From a checkpoint of a small transformer trained on Wikipedia: width 256, 4 heads of 64.
MLP neurons of a small language model. Each row is named by its layer, matrix (up: input weights; down: output weights) and neuron, and shows model dimensions 144-239. Each number is 500 + 50 x the weight over its row's rms, rounded and kept within 0 to 999. Numbers have three digits each.
A block is one neuron, or neurons of one layer that tend to fire together. After each block is what it responds to, as a language model described it from the Wikipedia text at the highest values.

L5.up64:459574560495463494450577462479426536507504429405432368459543469461474591579586512553524518513590492490503531582494500567525453493445404553467502565436522439498468485559504546503472471600603550507409523424538532480573462522535453548614451521487540512518490469484467443500453452447559521463
L5.down64:502489593528528493585470461488559556452513489574480564530419592582472396500529497514492404476580436522436485486556486576592438483634483541499457611472467377511450462510495590469442556572459491532499409432508412446577419451498531524507524535498634500557524505443505430435579482423477413520
L5.up377:559477454462532442435461490491494430601572504518561367376557434570501568506512403527495585477496624508547464527551524443565552494514461429589587479487488546481527557504521506521503508474534512492273522571434517447568504537495501554498465604444440544409504589526443505444395560452526542516
L5.down377:463456488563505512586519469505474562508432522544602667564482578463496415498472551415511425527575458542445516488552578432499405387444505536465536537493452468459402440539448423522516596607507457492550442378566458503411538428515496412497491395534549495523476506479445601549467538516422533491
L5.up483:503542506507565462498459556536448492480520415530505422458518541519474552509508546469520494481509487451525468523548555487438507422419498533494536467460510482574517543473563505448537503437504433585555522572514608406548443409537451511432455442452595608539477421484477512487442390478537454490
L5.down483:477476567533505435533476569576627433435440447504590572532523450524597361504525377485485550483572450530587493546471502451614420591405477517561550405514431514494494456537482497475508486470439448549503489489452521554591488419619489501569464583465509533533471410480448513492485517464474464498
L5.up963:543460478455506456481532519575442547531458519538505538391543450496533471533500521546520508441482485483477520455544452432539477431489497491506504513504607499471489486588504496474580494537546557426463464517499443549487428568447403463549432520507553584617532515503431533434554481413441496461
L5.down963:598540468477463513397517471448471582451525421467580391383498568565488562402570487423600543501524443553522501430536428539422459486512488514528557514514482512540500464516549587517497531502430496554518522524473442499494445576455471505498570494492438546545508321486432406438520416409538587486
Structural markup in wiki articles, chiefly == opening a section heading, the line break after a heading, and empty | table cells (Total votes | |).

L3.up327:510403478463543543581560509468462489504532504472615513439449518535448516516523471495530546519469573472579530492607547520547498589439433515459539518435387531455528615590495519495520396486461401560537550422437501428481465499507465458460572566471514520515415423478503483531412394510446545538
L3.down327:584537497499491491584458383492468481566502507456523524437504531575574489444445513447484468445442516500464487555574535446480513533418444489486476553590547573510462559556567520473569529516559484487534551484434566416511532447479461546523520560545591474519551417528455543507568468457489495494
Tokens marking a break before new content: periods after "..", line breaks after headings, quotes after "said that", "that year/time".

L3.up794:549420498443554435530557505458477540595554582484488475493437533455471497466524505513419488486429516543428504499403540463442524602480369576508447434450590464425524505522467552458497457475445455515533482491499489507485581533568558510503485482560505556557563429514490619491541541557465471475
L3.down794:436501437510431555522466597487465527590439558540554505534471446517580518546461494498561466442479523447534555494525433487517502492553481422517486479536519487487479515488529460522508628471528464486387449548532574521530496447478480465500500522515544505421428508510590507578521524510464505493
Tokens right where a value comes after a subject: digits or "million" in dollar amounts, copulas like is/was/are, and degree words like more/quite/least.

L3.up699:562419565469525461479543425612511498491471447551438455461475595510383434501547472482420502400551484487530474515445525530436431460379493515582521618530534495482490546441461567532466537412564501509498511495565582515463495429530630468518501481656550547474538408478446447433527471479570468556
L3.down699:529523565467515548492493478524581528542518494497485519538489464471467535538546459455436431474534513531412459521506632563564551474530539507500468488454494513559478448581520613599549596415582525522501606487408457458471509482449365531570373446416468444453447565501549452526447395408472414476
Tokens that carry on a date or figure: month names after in or a day number, decade s (1950s), score dashes, table percentage cells.

L5.up110:484508494498476423467523438507481525518568457553483602544415518513498483532469509581426582498507508443458472530541613476487469404472531498589467480374526517456477568489476487580466503473525475521521482508510553470441506461435634523557474444441451498409637552404475490423532485495433527574
L5.down110:554432553527441565463537493481512556544492572374475493522517583562501436551511427453517480428489544504510534465504543407477538568427511524428515563409510516488436521472499526455469545462433533547458533497454509556496402548505407467479602562512515520529463518512587485527507586507468588425
L5.up367:440536547401471493415514486505569498472435530574536506535532376599508452473475523560570547522431567502532528520446453457512425542577534409568534509518475431532498535511420495423553492510417580549544564469518535530451559581532516574464392517369550442530521517465517459446535434472510515472
L5.down367:614520480555510489553399497457522480558478521461501555487445505436407573553492495470456476525432532500460494537511563601535535596494564513499572437509543510543449388475515551536497531420572411431411536423485494470485540556549521532483390489483490570401524475565493473574444561409492472445
L5.up380:432522494448472413562484415551493477532500481570476392440563492538502488600481567510439419467462555419538448441530513443494427473444418596519478571498530558488553528472469487456480548483490496549584541476492513528471440492514514499602458470445562519512591566464508480428378440410479573453
L5.down380:563530561455420480539488532484528539490350546521476533430493516480526513516547486538478454445542520415531460470534490555518457465313524551575475443442561472506543484538494538501473413455532474481442429472454520516482472473521467561535568431470443564526518447493577507551523508496499471519
L5.up561:449505383549475445459532497488401471495530500413551438475563527580510566531566442513581526499484535467436632522536507483468470460460545471526513447421567520396530534495467529501544457533386555504580579483530539598549511514445452462526439499543462610530523520485461489488559508435546485479
L5.down561:531544483615521464515476483481548535441571572497463491518510504458419545550615570507540517458471565426485429402518462472530450553470527611467551472633490490354466481479506486505572524462468568451536574478431520489464533524470563451447560545497569556428461540545573544529442516558565522514
Commas and the "as" of "as well as" that close one item and lead into more, e.g. "as well as", "Colorado, and", "Fellowship, and".

L9.up64:477378445382496513454569505545562423605518540536449523488493465472463584506518399493520570408425516509539516498528484559371445484448440527548495447504450536514493436519484456548504536586561420501524511555580502498522480469498462508515450545504482311449546532550400542589500503510475526564
L9.down64:564512541485526522476495548473465502547372536480601550458527478565419486446532535436536545523506503555452465461471428493580564512561587487491465470492438378525544522478528514540501445525488511477482462466494480382490443512492447435481518521515571556466437455478531442490512533551452591458
L9.up371:518467419605425375547494515484487382571372518465415412460542468522542465541500492449507498458627470502534532460481472493470533432490511529441493472547514601445510489483436518503463526513476503477538536534529485455477548620495521499423449512535568511504519492394489560524525492536482518498
L9.down371:504464492471510580543567491477471496411541592499610495486481457514605514496491472512549512435498431537504535518512486494513541507464460447472541495399422480541469470490494499451527550462484510599465477446384405455522482499541487545506590447522632495509487424460541502493574457441452457693
L9.up658:559400511433507526519476489556401501646432531547538520415451497512506487513462491422472483506521460527469476543462493523553558386507464541532500484566478582481464432497479404541451516576495464531536453453504476473470433509544423554509473573483531465520388539512501447557519440541477453647
L9.down658:485554509528480519512536533469479517545432499567444476479521596485453476518506457471460582586439528501413494455587486455521522473550502513547463441511546536538457421477497525479481446527477458430531450374514507536509521466442448489449520581553550530482406560500473466491502429521540538454
L9.up869:500571547579539508472571519456486466527577526501560402428399487459467470555573432469435487454614508526474590538520520530553495591506458443526469540462526533431503401494555451529472430519521501498356445574476427465552493559528460495392508539594504491553463501486504443489538497529481482507
L9.down869:479535482461569501514518453567491431582472448567520402623515521511411454551504473455471495488547519369481518568454455566485465475548529509538473519496517497550526518436534394493576527588507444490487486610429527471494548492474481512429443526433478497444484580426477444485479566515499467496
Commas, decimal points and later digits inside multi-digit numbers in tables, results and money figures, such as 200,000, 4:33.49, 1,000.

L5.up63:531580462640598453408534497398517491529478514496497422540537531518437528577478556528483542451541496416445542540515503472500488504507452502464511436367424503464600470500563577440430544495526507516479526451503548490500463385578510497474531411651500600494563622537451491467452515421498470548
L5.down63:504457461429473457488487440535523439440505500522477469464537560499605475394433482475443478493456487532573504468538469465499571544595472417575448377520507515510457557557490572521519555461590538498505557475508502615499540428473576520532556444478565497547513501447532454509597568535531483527
L5.up333:573374427545530448490511504518429454514462584529535488367487476551493515577494460436480450527577509542540469503638450531508587497507507447561501496443438576407447490520486545466481458479506463472494411469468633490494477515523475524508467584584521514421530430436495507495436523548514520505
L5.down333:479462426540558506565503622532510430519468504520433364540461599523482485554444409443458554460470455581469442533475488530505508473462443515519472497494432547434573525582535490517543547577535388539536475582461560460561519560557422566473488550440477473447516489523440562510469493551547525408
L5.up385:553412518506477473536474467510440547532557434470565414395522374538543463514479433530500479469527581505539451448486576465428476479469525572526477521510508406464539549422480501538416530459522480530572428465574547518576448494447505466471505471560534452477555601472620491422577371429466538565
L5.down385:608495504455415483543520461611487530560511470553500383465583490529488476468462448439440493545479496479448479451475464463518485550477446492479482479505397468467540517483529579565448435458534536546527489569528534566530499484434536500461482491430547518478415454505499581429474441489552549517
L5.up845:549498551497561460476539483590392530539534567527553520525480535490471511432413493607478488414556523565452507485402533519578464463433401558504443443480574423491507562506534544451453521496415434462489451440580466585520455482623537580473426389554569487565540497403504532584552523492518515553
L5.down845:607457510491499382526481494490470462531457442468469472578553535532470599427456442405529531431500540566432519532495508527393503426392558479479397523607434468526500572487554516451464460522553519451548422501577480544496557479411527605528596579444522484510497564597453572506478432490414518512
Decimal points, thousands commas and middle digits within numbers in statistics and tables, e.g. 1.3 per cent, 1,448 employees, 3,423 copies; occasionally mid-word pieces.

L3.up358:552552472532442509416538435520512606490618459525460517504496496457552565546512492543550572489440555472517427531547466551503521469544466582617461603527533487480565451412479417509482453473480508488569487469413394488516542576508461535489532639599502453547497478569515532515475476479480510483
L3.down358:537418530474452561503522491490468604417521553479437518471520465416471435579600508540529469423591512434551481548430420531491448444538469603479519469554554545467536506360507473535536424460541547432494510458451528449459463455397523541450478524441494487491553493443558482492504413611514439450
Commas after items in lists of names or places, and which, who or one opening a clause after a noun, e.g. "Nepal,", "District, which", "The Acuera, one".

L5.up233:498516563403444466475498570522470490473420539546585416526454492530500526429449505576496453476530433483497529611573503514472497540461398465506515593474469524468525454512461515564425529548466458440528407427399527474535513553450520444567478487544510534496476479468563554595494467442494592582
L5.down233:497507498595441483532540543497500560468493545537462512531488512493457448474488561448527454477570516507485495398433497499453521541524547453465488377516585509508521472484456464538544481492549504541514448366574508504418547486480494468464554556424473522455516541604505497469383464546462462462
L5.up249:488514582473413502450585478457492541449461559566504451566533510517461543479525440451507571437434511462452535550513540469529417511492424413558570513459498471477538464448482412493552534512537474452515491502464526450423581541529524475465443449468574546533468437434493468560488512475579612484
L5.down249:438530404552589382560498430494532521443515554548504443461570534349486477495521520491582526551546529547474507392459581578568450497491494484522397465468439496510474436431520395456458508536501549459462510493519587514435483551579538474488541529508430508532383507526460563472537483439485488519
L5.up303:410512534456449603454578453485549520586522469505484495520638561528513462479445506475558457476458444472413528450505561410491541547475491569535460536524453533504416566561552521535473509454475510462442502520428553522511472448549538451514437463476488578539483436506506499570480568437520501524
L5.down303:463480495464411424517472496573541417605483473496572536538479503576456499541402458574540529472492486595441558485485455490472470536461473553532470564548453467584472457480488448384481448520492579514584535470518451429484561559416561509533523548552463527508581540451533526492489488532497566452
L5.up523:475528553496502460489502589526445536470422631555488545419427512522424554521511483540487552473449508436493484486467469441522415506440474463501474540562522472514461468484467459470385484476385508519571539495430559457551500503523510557565562439547437523525463524471476557442579529512416461525
L5.down523:420532541492501428543454506394399614512475476457549507534466574441426483504562440461454473535482538550521536563431431523541483585496520399432537512436408516409430542477500425454509390539517532489509467450483573575519420528536425407448521543590540536465519402505505439577405448426536537442
Non-initial subword pieces that continue a split word, such as "own" in brown and clown, "ood" in mood, "per" in skyscraper; sometimes " a" after verbs like received.

L9.up369:482458507535449596417586439506517486473505447429583443464456492464344572519610447482543476468519477513523515557485460521495591467436440460494451548564579514472467544586479515542487488425418483462557511467563486475486592433588557480483431451516514527564513495476422560539576474406556471479
L9.down369:436434370441533467427457590555501482440431496497592428528446504462428435498456505466500543524521526525454480572574458584515507531464459533541543467575444565440507446589486549566416564463484494443490435488491562498575533471491427501576477466555540457510520533484439527500497457435417474471
L9.up460:517468485444545486522507475509533496510477510470493512490499582488478538413543566542528553485524533542495544570532513438501509439481466530533567517516494512520563480491420557550557491545489461447495452491566447453538526414502511476580477518476540532433505415460470549427545512560498445611
L9.down460:452497437481465489457467505470468483545581353491484506455434472523478549439560496523494569522561504500408480497568520493510411545438505518609535514488482512445466518511478512489479501520540585477414540493445506505456535469566480469588443465466445486470527529567488538430466506444497424506
L9.up715:502487476549546551459564524547502535447496515501570435517510427526420387492495471544546540520436551510440438531491509456510483532431541489489533564509483586476386513486498530510529523499523529497395504593572552492492583393520647495496379469470428505447553472419455603531523463540502479496
L9.down715:574507422604472489582502491538489474537470551591525449487551566483422518424464513595500484410499576477537460559534522545450481490414445408506436531531506577489531542538492466520532541498474524557583576493538412459579533425511518482477518466493439560472520525469420574443507422483503452495
L9.up927:518493487439464435439594525494481525457400495505472550519512432506567499475534462497380520556562532468439411473456503477515559535428378455535417555560490525407484572522423507546587460403474478565530551659512591437600561477364529473548589498574468568456523537544508445541370459490485404493
L9.down927:548499518505563470491477542488407596510514425441452510541462494521458543477492475392445577567505512510576455473531511506460562506510440498544498530469528418488434556527402457488597587408577418458444486608511469532609545502444413582453565526570436517590515418537522469605439406528506371531
Tokens inside full dates just after the day number and before the year: the day's last digit, the comma, or a day-first month name, e.g. September 3'0', August 10',' 1990, 29' May' 2000.

L9.up300:503525502398543509588519525460476517524478463501470502435448519491512502395438531509502481515496549458483506489489544482464583481586416489497589399465431613429486571491529515427535466530526602522537494457400391491575432434471567505548566506480403587512542462483451545522658416497524556453
L9.down300:537411515541436449561483572533466442570463437457352531527472441443514436493465426553471431511521552589432494470519414483548486493469519456494550489479459645479528475478516473450491537496476548451532438442526611510441476439460513539567580506432469608485478474451483455473545449457576546492
L9.up318:387503425521518532480522548466424412443498419487547523438510419557495477555532419454460535525484536533547421418489522556397506589465474516383558430517574545497416515473537498502460436513540516512451450484424474544553526479464425454484515477502550432519475461517484486457568473513433480458
L9.down318:549532538532564506477529481522552570539505534509496577523502619509534488463501578526603388473462460534440463494490470474443502445469537587495543571464510449402429505495493510549495539468520470410527546555529556489519497556525547436574539520538432542533466441480452483562507530567500544582
L9.up792:484580552474536471440524518522524535511502472565467549472519512557491515630441563481512472549501563490496495464473494534513457564480540459578519460479504491548482558450412473478388505529541559422496490451483477473433472418465464463415452485536538500427528463476504525521625438504465471521
L9.down792:517446526538504471526521475494489580556546479505491428555497498445569504528542421465504464454497422487511557493483495414519552539463510508484532536509535410529539415499494503501557441478512521513476583568497468534557520484498529471523572504538491513514557479397489511587466545426512404427
L9.up995:461499539433526556527486490533481485514514491463454470532445584578575467570541453460423486480494522555459548479491521545469543555444431535545530450576442513498467459401562454402502548543491603529509477511405475494525450476458528390534482471481495508543469452469473593453592551447457458541
L9.down995:495544460474486415486519479509513552542575427545464410576516523504564494518483522455481473454520533463509499544570466471516598519405601525541551413458543536423562482488443531488487550577459451386518486540486541445508518508533608501485605495519487530499445481526439427541568510462563491590
Inner subword pieces inside multi-token proper names, mostly foreign place and personal names, e.g. Sala-man-ca, Al-ban-y, Al-ep-po, al-Yawar.

L9.up230:531551497527488475463510518481441473493547425525483417533494539453473428516453456444522571532526500459513538522510474422423564512525510496514502504514503552416549475518501488491419595522542506435432564496565530499482489472536457454517517557555569506455507440441508468537471521464522473481
L9.down230:504431427489539407487492551472545443434438444404450521512583392600464442443483460465543472509606463542505539496429542412498526453507552518414479454538558461462491467531385519530490486529562499519532431458485524450541419572497495442561476509519498480547510487543521526466578467515573558534
L9.up422:482484481584485462515630524476466542416676475517531402454509508541537449455498422441421454574527563494544542512486465489491497459503417417546534487606545546412443534466443555457550513618443497473440489572520530474388458447535590500435475487521462502446484468566467530534476378464472474471
L9.down422:458509535445486500466479491446455558485526468489492446516536530383487451461508513440533495506516552555605457529538570464475498520473538531559523600503566527418449557610526522496551480550504524393499521469550426507464460522518463515527562458509516514456479491555473597505491555533395489483
L9.up636:566463537500498505445478440503442547506540401574530498424570441556439536557552453488555508500471498444524520540552478482576489420496473560496514424524623499556429495459469413543440524503567394421468432451519415538515417454575495518540470493443561481628531537515439363506564513484531618473
L9.down636:438521493477410530586469565527493536437533401506498542489461540559483614454484501387503622499471493462496573467545505500473469466444455454491492472582512577559421472441449473398475548433489371469472484467583401425573445588564461549517490519474507587564496440495515538452502445370458484457
L9.up752:518567517494550460381546483502527436466516502462485553484563455486399552553521447460473491586479458529494500565541560419482467490501462484472522467551471529367561571495520501569515481488524533522447629448424485561463515629536519530541469500491573497563488509537503505500517460501387523461
L9.down752:594456471505454555448451534504506520518488471547452454524512528499529486496459549604492521520539531431479523513500527481517517526406534541458607502551526537477502480555515502467522515499449500506523434592461446390417382503511471491498526555536549462426451500493525501407420415485484489454
Line-break tokens right after a wiki section heading (e.g. == History ==, == Discography ==), just before the section text or a subheading starts.

L3.up723:501398500534442552486601456488549507515503511501417457445536457523527553483551455520448479464516432409530509522518578512489544490501377590450518509509462477438462496542470456490481534589563596428498419482484510551501610552547468512456563559525509517536500566435453468529524478458409524443
L3.down723:468490484489479443504472502509482498517548388539544441557518540553492547513459557525512515552585549450439556508447470512594537503565536340465413442499556488546524477440489555519571507483400381489579587503429516545553508503424486526548555556447486518520481500469516483498475571436610500528
Second or later word-piece tokens completing a long or foreign word split oddly, such as magnifi-cent, Arbeider-part-iet, Superint-end-ent, Sansk-rit.

L5.up559:514473458449510519563510483510511553505590517523454476422515515447458532497593522487478529440488531506507419528543526470450543461381438598565526593519537475421499527488546645533468546532549520570532516569551516452568511358610490545505444465569473533473590503475512520488449526484515473559
L5.down559:566539645498514479509549481547464514584534480539513527489473446542394584471431469501432485427525495530528405473496573495534510424491456585578497574571497461543465614518539529543526514457566509510484448614518502433611499513546528543531418552502432554526400501549552553411511514409422404583
L5.up606:397567641474511559436549530496398427569537460510482514449524603446436416558494545508483546571557391493540502474505522438440598556531513547539459492398544532536444569532444527504498514492524688391517517529478531512479474494541407530448526458451510473541484492492510576399536566486505510494
L5.down606:463466511523500485478403458479544542515418595464466533622573569382532548470456501518510392481552473502482436536500481504493521564587502495482503384544438461504436511505584435497475531551512513483515486553506514530414434467430548525549560552467428385487487499482568492479624490533517524462
L5.up682:524526590418519467495475510472551426528527510499401549440456447506455471450582439494552451531580487606469512501537599639516536485449521487613531469528599521484514579505457519569450446455530473428470462503584498447491469608414579574416528489555471470547538423401538491556574467419515442502
L5.down682:431438511523466373507512523569480442571593466518523482476557472471399550503520462515441462538578422469451417497474475468558516402462471472510544552592491449529577563480522457549532550481544511466459483529483407577484549533411513495506547404541466525573511515585470489499504398526388452552
L5.up833:499470529467447507496549397520567530398579553532508585520390568516484521609582529542572445476553490471593530539449451479464513466484450506461547502500529588541438446504498591483467486525487473433530408554490547504435492534456551442520514580486499425571534487467582497507535507465523427468
L5.down833:498473532568581524419515510492443472504550555497589485492433495481497507459517533511411506504494528603527491492415521520433473466414462499552527547539489496465577511455445485382418494503402454576557522441454488511412425479567572515546435505462563518528449521486596363453516533537510531484
Month names and "the" in time phrases right after a day number or "in", e.g. 11 August 2020, In April, in the 1990s.

L9.up27:492581540428550466536515431528534601476564490489560547413514489397473425452525482513474549456414420479484498423430525497505483598484444508492535551531445529546562487457456507411541530526496516494533469546558547566564565485488558527534549606596450553515438549496562538416548525435431570492
L9.down27:468596487488496473496647544446461491492489415438582562513421629557555462497463601519479508442487454451460518482523511491498360510600452523499494611454480460494532559490508468511547503495369476492475498502489505445525531503485441478522532511521539500529512564425495495518435543465507531423
L9.up204:514516494431548473498551498538587535497559545536534533465475453458435430547516458475476548565477442445474398465543449530512520490559507481499556490547488507480412563476542417498546562546497593548519508451519541515482598544531541428621518594461434446521487408482470544478532509460566593471
L9.down204:582548567497549552527434509485487460526501496445451481564502460476440515438492555496556487509383545581429553503427515484484589507546553498445595433487403520520521403469499532439501481494490531524490522459450535481581456483550489436441479429448465517512585550494522451545509520461449477416
L9.up274:448517482495546459612566455422590468522390542409467450559564545441493550429481582513515585520480466415474458389503503556488495448413380468447498432552511514544469510529556486580504537454516533548591554394526524477441531480544459488526560477444526549501590525509519397465518514557509513489
L9.down274:471485523506470607497480535542509462529569440570529442422423620547440549516496448482477535455495432532466483516577528495539510439509544460494566532474483443384387443535467509405522527584514404451487580571524463436539519548438479484507475462544531494509483518599442601596491525561437613459
L9.up887:551535433453538454528548432494544497562485573561566510503615473493481480492440510497455496487467497435497481442515567523527452596502531541529497489496437441449436489552415488546537499397459530511526500454518571454603572475558405473526475439415449496590577562437468507477489557512460560559
L9.down887:523436548492529545550456499507452501452496409493507479509437406501534534472515514488437544447517529537470550485492527481502474364514458418521477461441651598543537481443449512631501542585414478539521512521587443564519359541442548498523516595559570457428421439467568546586454411425489505469
Tokens inside or at the end of multiword proper names of institutions, publications and works, such as Bureau of Statistics, Library of Congress, Phonographic Industry.

L5.up279:451493443536547492562525552535477510503538623561489509502523431456420416455479538402479481481502468499576475481489482458440576522458494490425447421456483512512442416596466509598541555495535549500423482449494517505562547408615510563531432531505483462586521531530571517473462552506448619447
L5.down279:470409412493449568484589484448501548565609498458448552465534621402543463439435590461463461471499530548550530469503579559481498498457515349552433528524498422558499456474532452477457573523557582505470536483525475519580484458495535578566537488544529558443449571474531584476506558465517583472
L5.up341:513446492486509454592601469508484565501523564472469432503516433459464489510493414472532506527464463499535537386481530489428456452581494529409439558478455498515455533541451507497582541485560472504513456543567562488490594515627559516481511560383515421561491533568550518496483479473543432476
L5.down341:439563457490542587590474589441517586565495434518429381427580535460467469579498517436511493446555463456473539435475554469482437459555515517536455466441543466504547534513450535458598578573490612470430495542542540520490536487489467491500424518461508434585460463507515488570420477540446518459
L5.up552:433535392532518434471524574494512480465493561400511597514543468494524432435463558501547412472573464507410479487552581532408474591498474437531587456501549516548485503533439441594450463504474591539459427425518523404573551408536443443563477471560550394444484478464452584513465468508552529498
L5.down552:491506435515488501497419484554477491547543401507442482479496465565523492477536504486457651546565597459553493585510481527500476506436533516556508477435421503466428469549650543537466473481432411505560501434494493439506514498485521506505525526515557574538473520489439439456512554482499520486
L5.up911:491476510496529455434547552443431439530539470458533508502542473411496616518540385544557536501433475500524439366540556577446450516469440510472492522564453516504475459495442527534540490485492506483424498492513454554560500467432557439506545556525488524505527500448574409504502429568532488608
L5.down911:490524574457500610507470530563508498523509387523424543445560470501497476456550410491435448462556445475563510535544470487570440562420577532485471525487477451558501479493477451408430442522565534467539434436504544527432568398442580525458462513525452461537467579508460493505444428589426596485
Final word or word piece completing a fixed multiword name, chiefly institutions after "of": Institute of Peace, Court of Appeals, Department of Defense; also table headers like Pts.

L3.up684:534431499448515361506519449423438453480568514519490464523609491435551502475492489416550523538403426469529508407501465532466529414485526454549556478470508604551483610471578474500485487533503543526423494486510538523467574413533492575506587499575417485573495486386527436462424432573542525541
L3.down684:547567546477527560501574379424515553579608454498437487524504434360452473492542560465553524473436518650447508522477496495553572407479564461514431572566543464501475503448592484529525515559544460486493514501445498468539479473629535462451490523516517456511438494430529477559459550438389576513
Tokens partway through multiword proper names of institutions, offices and events, such as the of in University of, House of, Ministry of, or United in President of the United.

L9.up124:543523465427514529488569568541503596574433555547559551477405476467507386588559456502502527456497479464526474503499505480440529561552438431480543472490466472564491585524469458591554501502529524542488457435501521480485435527498448585567506495496458513545461541518467528583544525425524474417
L9.down124:458504510570479535478460456444531545436544459438478558510470516542517490426490602493418456465512487529464434512519437516527564528415496516451448488443469544512584524545476540407427435484462521461539517555547456528394625456498526473458461474514463467512640402522534532476432493551566526506
L9.up349:533513509493438451412520468484506532453434460498569518574417506421491448550438464507559479474496611529567493549496548459449486548504502526499579500541465550524434569521434542506499540455508533458483461463410444512561518501616460514525544545520551561519471536435553478542469569469526570462
L9.down349:466482494542455515539526490461473563467538493486469513459618490503522472521504515478422555488547319452457476390495549528594456519468553472534378468529503489516528512538511504480518459588437532444549503576592538575517514416412591495499454494532491433488463447501448461432508511523445540532
L9.up754:533524537474421489560587553542463415498442564449544433418553462596522465516524424471604471449517538504527465452435531437498494532473460406452466478595551534406548448462568625544475467437561540563426469482498490503481506516601529441540522464501551500534497440431512572528528484522449564598
L9.down754:588394410617571588514426488445364572540483506567593510453469468516455515586441522479435561518483433480462524547531469503454486505549519494472486497372495448586484509474468368526567471624474494415449469479553517559495433519444476430584554586583434586487517452501456452581516520470509564533
L9.up906:541491467522455544503500497454504539557561506517526454450472515492576517530514437505481502512519426568480479474455512520558499484544546501513463444517482605515375578475414507398472594482443443538531457509489593474470463514560484446496488530463498545599529502379464510553503463550395543549
L9.down906:453503482476478485488437494520515495474398525564472573595531438514566534515498511565454506461542492551473472523459471497452511500528544495450538504520488499475533480488434494490558424529461542425523590535430507498489589525469388417603512560504426510509643501514486533605538533422459475534
Table pipes right before a vote total in election results tables, as in "Total votes | |", plus other tokens just before a figure (population of, £4, until 1918).

L9.up93:466545444485373590507576424545553368542559531370488479486496437481500474512536480466595493432531547533488477552506424503475512514484511566486536491511456529541461515512453447544438519470545526579499566557412551492493466529496554472462479441382521543512442483466525485502445553500501528428
L9.down93:580552518484501466494480485462474435566511484521424496415480519500513532557529559455471543507465483496589506396455522485473487529448545531483583521460516536530439572485604502505659349418574511546575489505386400558569477552462503529425442421506481491510488552456464462498552510429513490470
L9.up154:566549505574498417484574414503534519438473512423450504435568444476518461522485489494597519466467583547532460403446495463465447390492541562528537508574481548532476530474425573513508456541514572556539568591526471525521469520512497514572560507402434430513478517418498491471505400534538501452
L9.down154:434528354471442596506506534447549462546556447519559486487479446574503648567469519428478467440407489438444458490561489524539436546533600484409560493384422473514447532559506509502469530562507429520488531518443593439504441409466526485511479428555457463543521500542540553453538487494507452585
L9.up439:324458454429406468513591457458516484543443493591495568535521453543519493512540530545560542415501583535550558540534500471489494467482584527358532474533537480520553572520486452399479514427458518472443550441611442526572511512571515451517449457433379423541511530557563512543529491511514507531
L9.down439:633460456451483449474499448390471463509472485513472488432530567608485506502465509421496422570485496503433481510541448551485569488519570552457584544460425505506470412498461547644532538452468502492481511519467556459483509642522549455421467475563550581429505388599532431487513526510487512502
L9.up807:364489403537398501521601474480509368532499469619514452519427520491479458484560553493459477511489543575452543461462489485544455475597501480509515586496576438468458485521537573487564566533521515479536520467536532497534447555421577553579524496387625452451455502474499453441583501476554454494
L9.down807:569560541590570478499572485487563521559474475489467484552551461538500573602531378437516449527488436486460491535511556531441489463422524444484564492570494536550455449505379458500471491461470491416492451429480452479481513467561474622476415467542486485455497560535563549482434586485477556404
Commas, "and", slashes and hyphens right after a noun that link it to the next item in a list or compound, e.g. "Health and", "swimming,", "crime control/".

L3.up835:585479454455466535571520566535514463511439493522517445408488455463408462393496490499492540533545475471533411528437425538448564450497501511426545513466531539534511526556501572500529465486514478595466533466455602454485411523610408657550528521475559500525544573496595470602566457569526398349
L3.down835:413488520492523477508410433517484495434466427537526400536369463549593539528485511447523535545414570482550507456556502569527492444520359474498561521426504448528472536476507454551521595477511544486483415495614503603499519509527485551471409390499492480491437618441380448484438516483427530500
Empty cell separators after "Total votes |" in election result tables, and also word-final suffixes (announced, annotation, laud) and "of" after nouns.